Part of a small language model's weights: 841M tokens.
MLP neurons of a small language model. Each row is named by its layer, matrix (up: input weights) and neuron, and shows model dimensions 112-207. Each number is 50 + 10 x the weight over its row's rms, rounded and kept within 0 to 99.
After each neuron's rows, "fires on" lists the tokens most often at its 100 highest values on Wikipedia text that the model never trained on. A number after a token or word is its count.

L6.up1088:50 39 60 49 51 53 36 64 61 62 32 43 47 57 56 54 48 27 51 39 31 57 70 33 57 45 39 53 62 63 43 48 63 52 32 61 54 59 47 62 56 49 48 45 31 74 47 46 53 48 52 56 59 59 47 41 41 42 46 67 28 39 52 39 50 42 49 44 48 55 64 56 46 44 40 44 59 72 54 69 43 47 72 44 44 47 48 56 55 67 66 51 41 59 42 48
fires on: "l" 18, " since" 9, "r" 8, "ow" 7, "ic" 4, "ru" 4

L6.up1835:43 54 44 75 58 57 66 43 55 57 53 43 63 48 62 58 40 47 48 44 39 71 42 48 50 51 39 30 42 50 28 43 48 50 52 28 49 65 35 58 49 53 51 46 51 47 55 39 50 53 41 67 54 47 49 62 43 33 50 49 52 71 35 55 71 53 54 59 68 49 62 58 41 45 43 47 59 60 45 55 46 44 63 47 44 51 58 50 50 49 48 39 60 48 54 54
fires on: ") |" 27, " |  |" 17, " was" 12, " –" 8, ")" 6

L3.up247:76 49 53 49 49 57 48 50 54 44 44 34 51 67 61 61 56 63 58 50 37 45 66 32 57 66 36 52 62 41 38 39 46 59 35 65 56 42 49 44 40 41 24 66 47 46 49 64 43 65 49 55 28 42 48 59 37 33 48 41 65 54 71 40 48 43 57 38 43 39 41 61 55 52 43 42 49 54 53 58 49 49 47 50 42 43 48 46 50 63 67 40 60 51 43 44
fires on: "'s" 38, "ian" 9, "S." 9, "'" 6, " American" 6

L6.up1182:57 43 37 46 50 42 64 52 37 52 43 60 43 67 57 39 62 36 34 48 48 64 38 52 44 54 48 45 54 67 41 51 44 63 37 50 47 63 54 65 60 57 45 33 35 71 55 57 50 53 43 64 54 49 41 68 52 42 49 51 40 46 50 48 57 48 50 43 39 51 49 46 68 32 57 60 45 78 57 51 48 62 48 41 43 58 62 34 58 77 58 45 46 52 60 48
fires on: "\n" 16, "\n\n" 14, " \"" 11, " under" 5, "ar" 4

L6.up395:65 55 55 60 41 49 51 50 29 27 37 49 30 57 56 62 40 74 53 45 50 40 46 57 57 59 38 49 40 53 47 57 42 57 34 56 57 30 46 68 53 49 48 42 30 56 44 57 46 46 54 67 57 57 55 64 43 72 52 43 47 45 39 68 57 51 51 54 53 50 55 47 49 64 42 54 49 62 35 57 28 54 52 30 43 44 55 52 50 52 50 35 45 41 42 59
fires on: "-" 24, " Al" 7, "is" 6, "as" 5, " Q" 5, "hab" 5

L6.up675:59 67 54 44 66 62 55 46 44 44 30 53 51 56 48 48 49 49 37 37 42 53 49 51 31 53 47 45 47 69 46 61 51 46 51 53 60 51 46 57 63 52 63 45 48 70 50 59 56 37 37 58 67 54 59 60 41 59 66 65 44 64 33 49 36 38 54 38 46 50 62 52 46 55 55 50 59 54 45 33 54 49 58 52 59 45 46 34 61 62 63 53 41 60 41 56
fires on: "ph" 16, "il" 12, "f" 8, "w" 5, "ind" 5, "l" 5

L3.up1461:58 43 57 33 28 51 42 52 53 58 50 41 56 41 38 52 40 49 49 56 51 61 45 66 57 51 77 44 40 37 47 54 35 54 43 55 55 66 52 54 58 61 56 43 35 52 46 65 46 39 51 28 49 59 39 35 56 52 42 48 54 48 61 58 53 46 43 52 55 55 40 43 51 56 63 31 29 44 50 38 42 57 56 44 34 41 59 67 78 51 59 47 45 39 60 64
fires on: "ed" 23, "ped" 9, " Series" 9, " [" 6, " Paul" 6

L3.up570:44 54 51 60 69 45 43 47 72 64 56 47 41 53 56 44 48 45 48 59 38 56 31 41 41 62 38 38 64 45 41 38 56 60 50 35 27 36 61 31 48 30 65 23 50 50 48 46 54 56 60 41 48 62 30 63 38 47 64 59 41 46 71 57 37 57 42 60 84 59 41 41 56 59 53 52 54 45 45 43 60 30 55 92 57 53 47 40 54 61 55 50 47 44 48 50
fires on: "U" 18, "man" 18, "an" 10, "un" 7, " title" 7

L3.up771:44 47 53 45 48 40 62 50 62 69 39 52 52 39 52 45 44 65 76 45 44 48 69 40 69 46 59 55 55 45 74 44 49 55 47 42 52 41 56 56 39 35 49 34 58 58 61 44 44 37 67 30 41 44 47 55 47 38 41 56 36 38 49 56 40 48 43 43 45 65 41 45 57 52 46 55 28 59 55 41 59 41 56 54 38 45 50 38 47 57 31 34 51 52 45 50
fires on: " while" 18, ", while" 10, " Cup" 9, "f" 8, " President" 5, " Fort" 4

L6.up567:65 55 63 39 50 52 34 46 57 57 38 36 20 79 62 32 45 58 39 38 60 32 49 48 35 55 48 43 70 37 61 59 61 62 43 37 49 63 29 55 51 58 41 57 42 45 50 41 61 41 53 55 33 64 46 57 35 48 54 44 62 46 38 57 63 44 46 59 50 43 51 44 52 54 58 46 41 59 30 59 66 49 48 43 49 43 47 57 55 51 44 41 57 40 68 42
fires on: "–" 39, "ess" 5, "al" 5, "ou" 4, " as" 4, "t" 4

L6.up491:41 50 45 42 62 52 28 64 55 59 39 47 45 52 41 35 66 62 40 44 66 39 58 56 43 33 41 49 40 42 50 45 45 44 62 50 43 69 25 41 56 26 50 47 56 51 59 58 53 34 38 59 43 48 53 42 50 52 37 50 48 48 78 75 65 57 52 38 49 43 59 57 42 49 60 35 51 62 62 56 58 50 54 64 34 39 53 52 58 65 53 40 46 47 61 58
fires on: "es" 26, "s" 14, "pl" 9, "ol" 8, "ed" 4

L3.up651:46 42 39 46 49 54 44 42 52 43 32 62 54 40 52 52 50 37 45 29 59 70 64 34 43 54 63 43 51 51 38 46 45 60 44 44 34 15 54 51 47 40 58 39 44 67 58 45 54 40 18 39 31 49 36 48 39 42 54 38 46 39 65 56 56 46 20 61 35 51 52 51 47 53 64 48 29 41 49 40 42 41 54 68 43 55 41 27 62 45 35 42 46 34 56 55
fires on: " were" 21, "s were" 16, "ann" 7, "ity" 6, " in " 5

L3.up528:51 60 48 60 24 64 43 62 41 43 38 38 52 48 49 55 51 40 42 32 50 40 83 52 46 46 38 39 40 50 47 46 34 60 44 43 53 33 49 49 37 49 50 42 57 44 58 53 45 51 57 65 69 53 60 55 28 45 63 41 60 48 54 56 56 53 37 50 24 50 70 53 56 42 54 57 45 31 52 53 42 41 44 45 49 45 62 28 48 43 58 39 52 47 68 59
fires on: " ex" 16, " there" 12, " never" 8, " square" 6, "ible" 4, " without" 4

L6.up1890:59 58 60 48 50 46 49 37 55 33 41 47 53 64 44 59 54 37 62 53 44 48 40 45 46 51 40 47 58 44 34 73 30 64 52 44 42 59 54 57 41 38 54 60 38 59 36 46 50 57 29 55 40 58 61 47 23 35 62 51 46 46 56 55 52 35 54 47 49 49 49 56 60 40 68 59 30 64 53 61 50 56 58 47 62 44 44 28 52 43 45 44 50 26 34 55
fires on: " are" 19, " have" 14, " were" 11, " life" 6, "im" 4

L6.up1066:40 52 38 53 51 61 59 31 49 51 56 46 65 73 55 45 62 54 45 45 30 59 46 59 53 65 57 45 63 62 45 61 44 57 51 62 50 30 44 66 39 53 61 43 55 45 65 47 42 56 48 57 38 45 59 54 48 59 54 45 42 57 46 48 47 55 68 50 53 46 51 60 42 40 59 51 60 53 35 44 44 53 42 53 48 41 57 40 69 74 28 56 54 48 59 57
fires on: "ac" 26, "n" 6, "ir" 6, "t" 6, "ut" 5, " T" 5

L6.up463:54 37 52 40 48 47 48 50 65 35 52 75 50 35 48 62 59 61 49 48 61 50 57 47 41 55 35 38 49 46 44 30 41 54 51 56 75 39 44 52 53 42 37 66 48 43 33 40 48 43 61 55 23 59 55 56 60 41 62 49 56 47 55 50 54 51 55 48 63 48 67 43 47 62 42 49 65 62 52 44 61 44 40 46 58 45 44 43 63 29 53 51 43 37 45 41
fires on: " | " 20, "ep" 16, "p" 6, ") | " 5, "er" 5

L3.up1992:42 47 50 57 56 59 36 64 56 50 47 47 51 46 53 43 47 35 44 37 49 48 74 58 48 33 42 45 42 47 39 34 48 42 47 60 56 55 52 67 66 70 61 61 44 58 48 57 44 40 36 46 62 47 56 56 52 41 56 55 56 57 47 56 46 48 50 48 69 50 38 49 60 57 42 41 67 42 40 39 56 47 30 37 24 52 45 55 41 63 55 60 58 45 62 53
fires on: " so" 11, "per" 10, " there" 8, "There" 7, " stated" 7, " There" 7

L3.up1643:54 46 42 45 58 49 59 52 55 52 53 47 60 42 59 23 54 37 53 49 50 63 66 46 43 43 58 44 48 61 58 60 33 45 55 63 53 45 38 44 57 55 64 36 52 59 42 39 48 44 41 45 36 46 52 39 55 51 48 44 55 60 48 35 61 61 11 47 71 51 52 59 42 50 47 49 31 46 34 40 75 46 45 61 51 48 61 39 64 42 52 45 51 35 61 50
fires on: "all" 19, "art" 16, "°N " 10, "aud" 8, "ring" 4

L3.up2032:68 59 51 48 40 49 48 47 55 60 59 47 51 56 45 52 46 49 29 62 43 60 39 58 41 38 61 45 58 55 48 43 41 45 32 58 58 55 48 31 53 62 56 39 35 23 37 60 45 54 72 48 72 59 42 49 55 45 45 54 47 51 38 67 42 46 54 57 61 55 46 47 48 65 61 49 54 42 70 57 44 63 39 68 48 39 46 60 68 53 38 70 49 32 50 31
fires on: "ers" 28, "unner" 8, " years" 7, " | Qualification" 5, "igr" 5, "rel" 4

L3.up487:47 45 48 63 49 49 37 56 57 44 42 43 75 46 60 41 53 48 53 43 36 45 52 44 50 49 35 45 48 52 45 52 54 58 50 53 35 44 48 44 48 46 45 30 52 51 50 56 42 55 31 55 28 46 33 37 40 52 61 42 55 48 54 47 49 47 39 46 57 33 69 55 31 53 52 56 31 55 36 44 71 44 35 58 56 60 59 34 59 45 51 45 54 55 44 55
fires on: "-L" 22, " album" 12, "ous" 11, "t" 6, "ey" 5, "ally" 5

L3.up1094:23 53 46 50 44 40 45 48 52 49 50 40 46 55 50 43 58 48 53 31 59 59 37 42 58 74 52 60 61 58 56 33 44 67 56 62 43 50 35 50 55 49 49 59 38 35 24 52 56 26 43 64 51 56 55 49 55 62 53 67 54 51 39 49 62 62 50 62 56 43 48 43 40 55 64 47 58 53 41 28 42 61 60 49 44 42 47 53 55 43 51 28 46 44 49 55
fires on: "p" 14, "c" 10, "t" 9, "ep" 7, "ot" 7, " sc" 6

L6.up1067:33 50 66 46 55 52 57 34 45 40 55 61 54 50 51 44 41 58 46 48 57 39 51 45 55 57 55 51 27 51 64 59 48 58 53 29 59 62 39 42 49 45 60 49 56 63 41 53 35 58 68 51 54 54 61 51 44 47 54 53 49 39 35 44 40 49 62 48 53 53 55 53 48 57 45 45 40 41 50 34 53 28 37 40 50 50 37 52 47 56 50 50 64 41 37 44
fires on: "d" 24, ") | " 11, ")" 11, ") |  | " 9

L3.up171:65 40 51 59 37 46 41 62 50 32 51 40 54 55 46 70 55 41 44 41 40 59 74 31 32 58 37 42 41 42 53 54 45 57 53 30 55 50 46 55 60 54 69 54 40 51 68 33 53 51 61 58 65 57 46 70 50 35 74 43 52 43 49 65 59 47 48 50 28 48 60 64 62 45 58 51 57 49 52 47 30 44 42 49 48 38 56 53 47 63 57 39 57 61 62 75
fires on: " under" 15, "| Total votes" 14, " following" 8, "In the " 6, "oy" 4, "iving" 4

L3.up870:47 47 52 38 33 67 45 44 50 57 72 64 46 64 53 49 48 36 57 57 62 72 61 69 56 48 55 46 57 58 42 50 51 48 39 47 54 57 54 43 64 65 46 36 42 39 53 22 37 51 79 60 57 57 58 46 47 41 50 37 55 39 48 61 53 55 36 56 79 47 54 59 56 50 49 57 43 46 57 54 54 59 38 84 57 41 63 67 40 48 64 54 53 42 55 32
fires on: " after" 16, " who" 9, "t" 8, " and a" 8, " official" 7, "ant" 5

L3.up1186:50 35 46 52 59 68 50 59 58 44 53 74 51 56 43 52 42 67 64 34 57 53 51 40 47 31 36 52 37 52 56 43 64 61 52 47 45 56 67 42 69 45 38 63 59 53 62 46 59 48 52 53 64 69 52 41 52 68 56 34 61 50 60 51 63 54 43 61 45 57 55 52 31 49 46 50 29 55 42 46 58 38 51 51 48 51 49 73 56 48 47 44 57 49 70 56
fires on: "2" 26, "(" 8, "ch" 8, "ed" 6, "st" 6

L6.up325:46 44 32 44 43 45 54 50 48 37 55 57 36 38 40 54 48 59 56 48 30 57 70 43 52 49 63 57 68 60 48 47 55 56 43 47 47 39 42 58 63 21 45 58 48 43 50 58 58 40 65 50 47 54 37 56 48 63 65 55 53 42 42 39 69 52 58 57 51 68 53 57 34 40 61 45 58 69 56 47 52 35 75 49 58 75 46 67 31 59 59 43 41 54 47 67
fires on: " res" 14, "S" 14, " \"s" 7, ", s" 7, "-s" 7, "===S" 6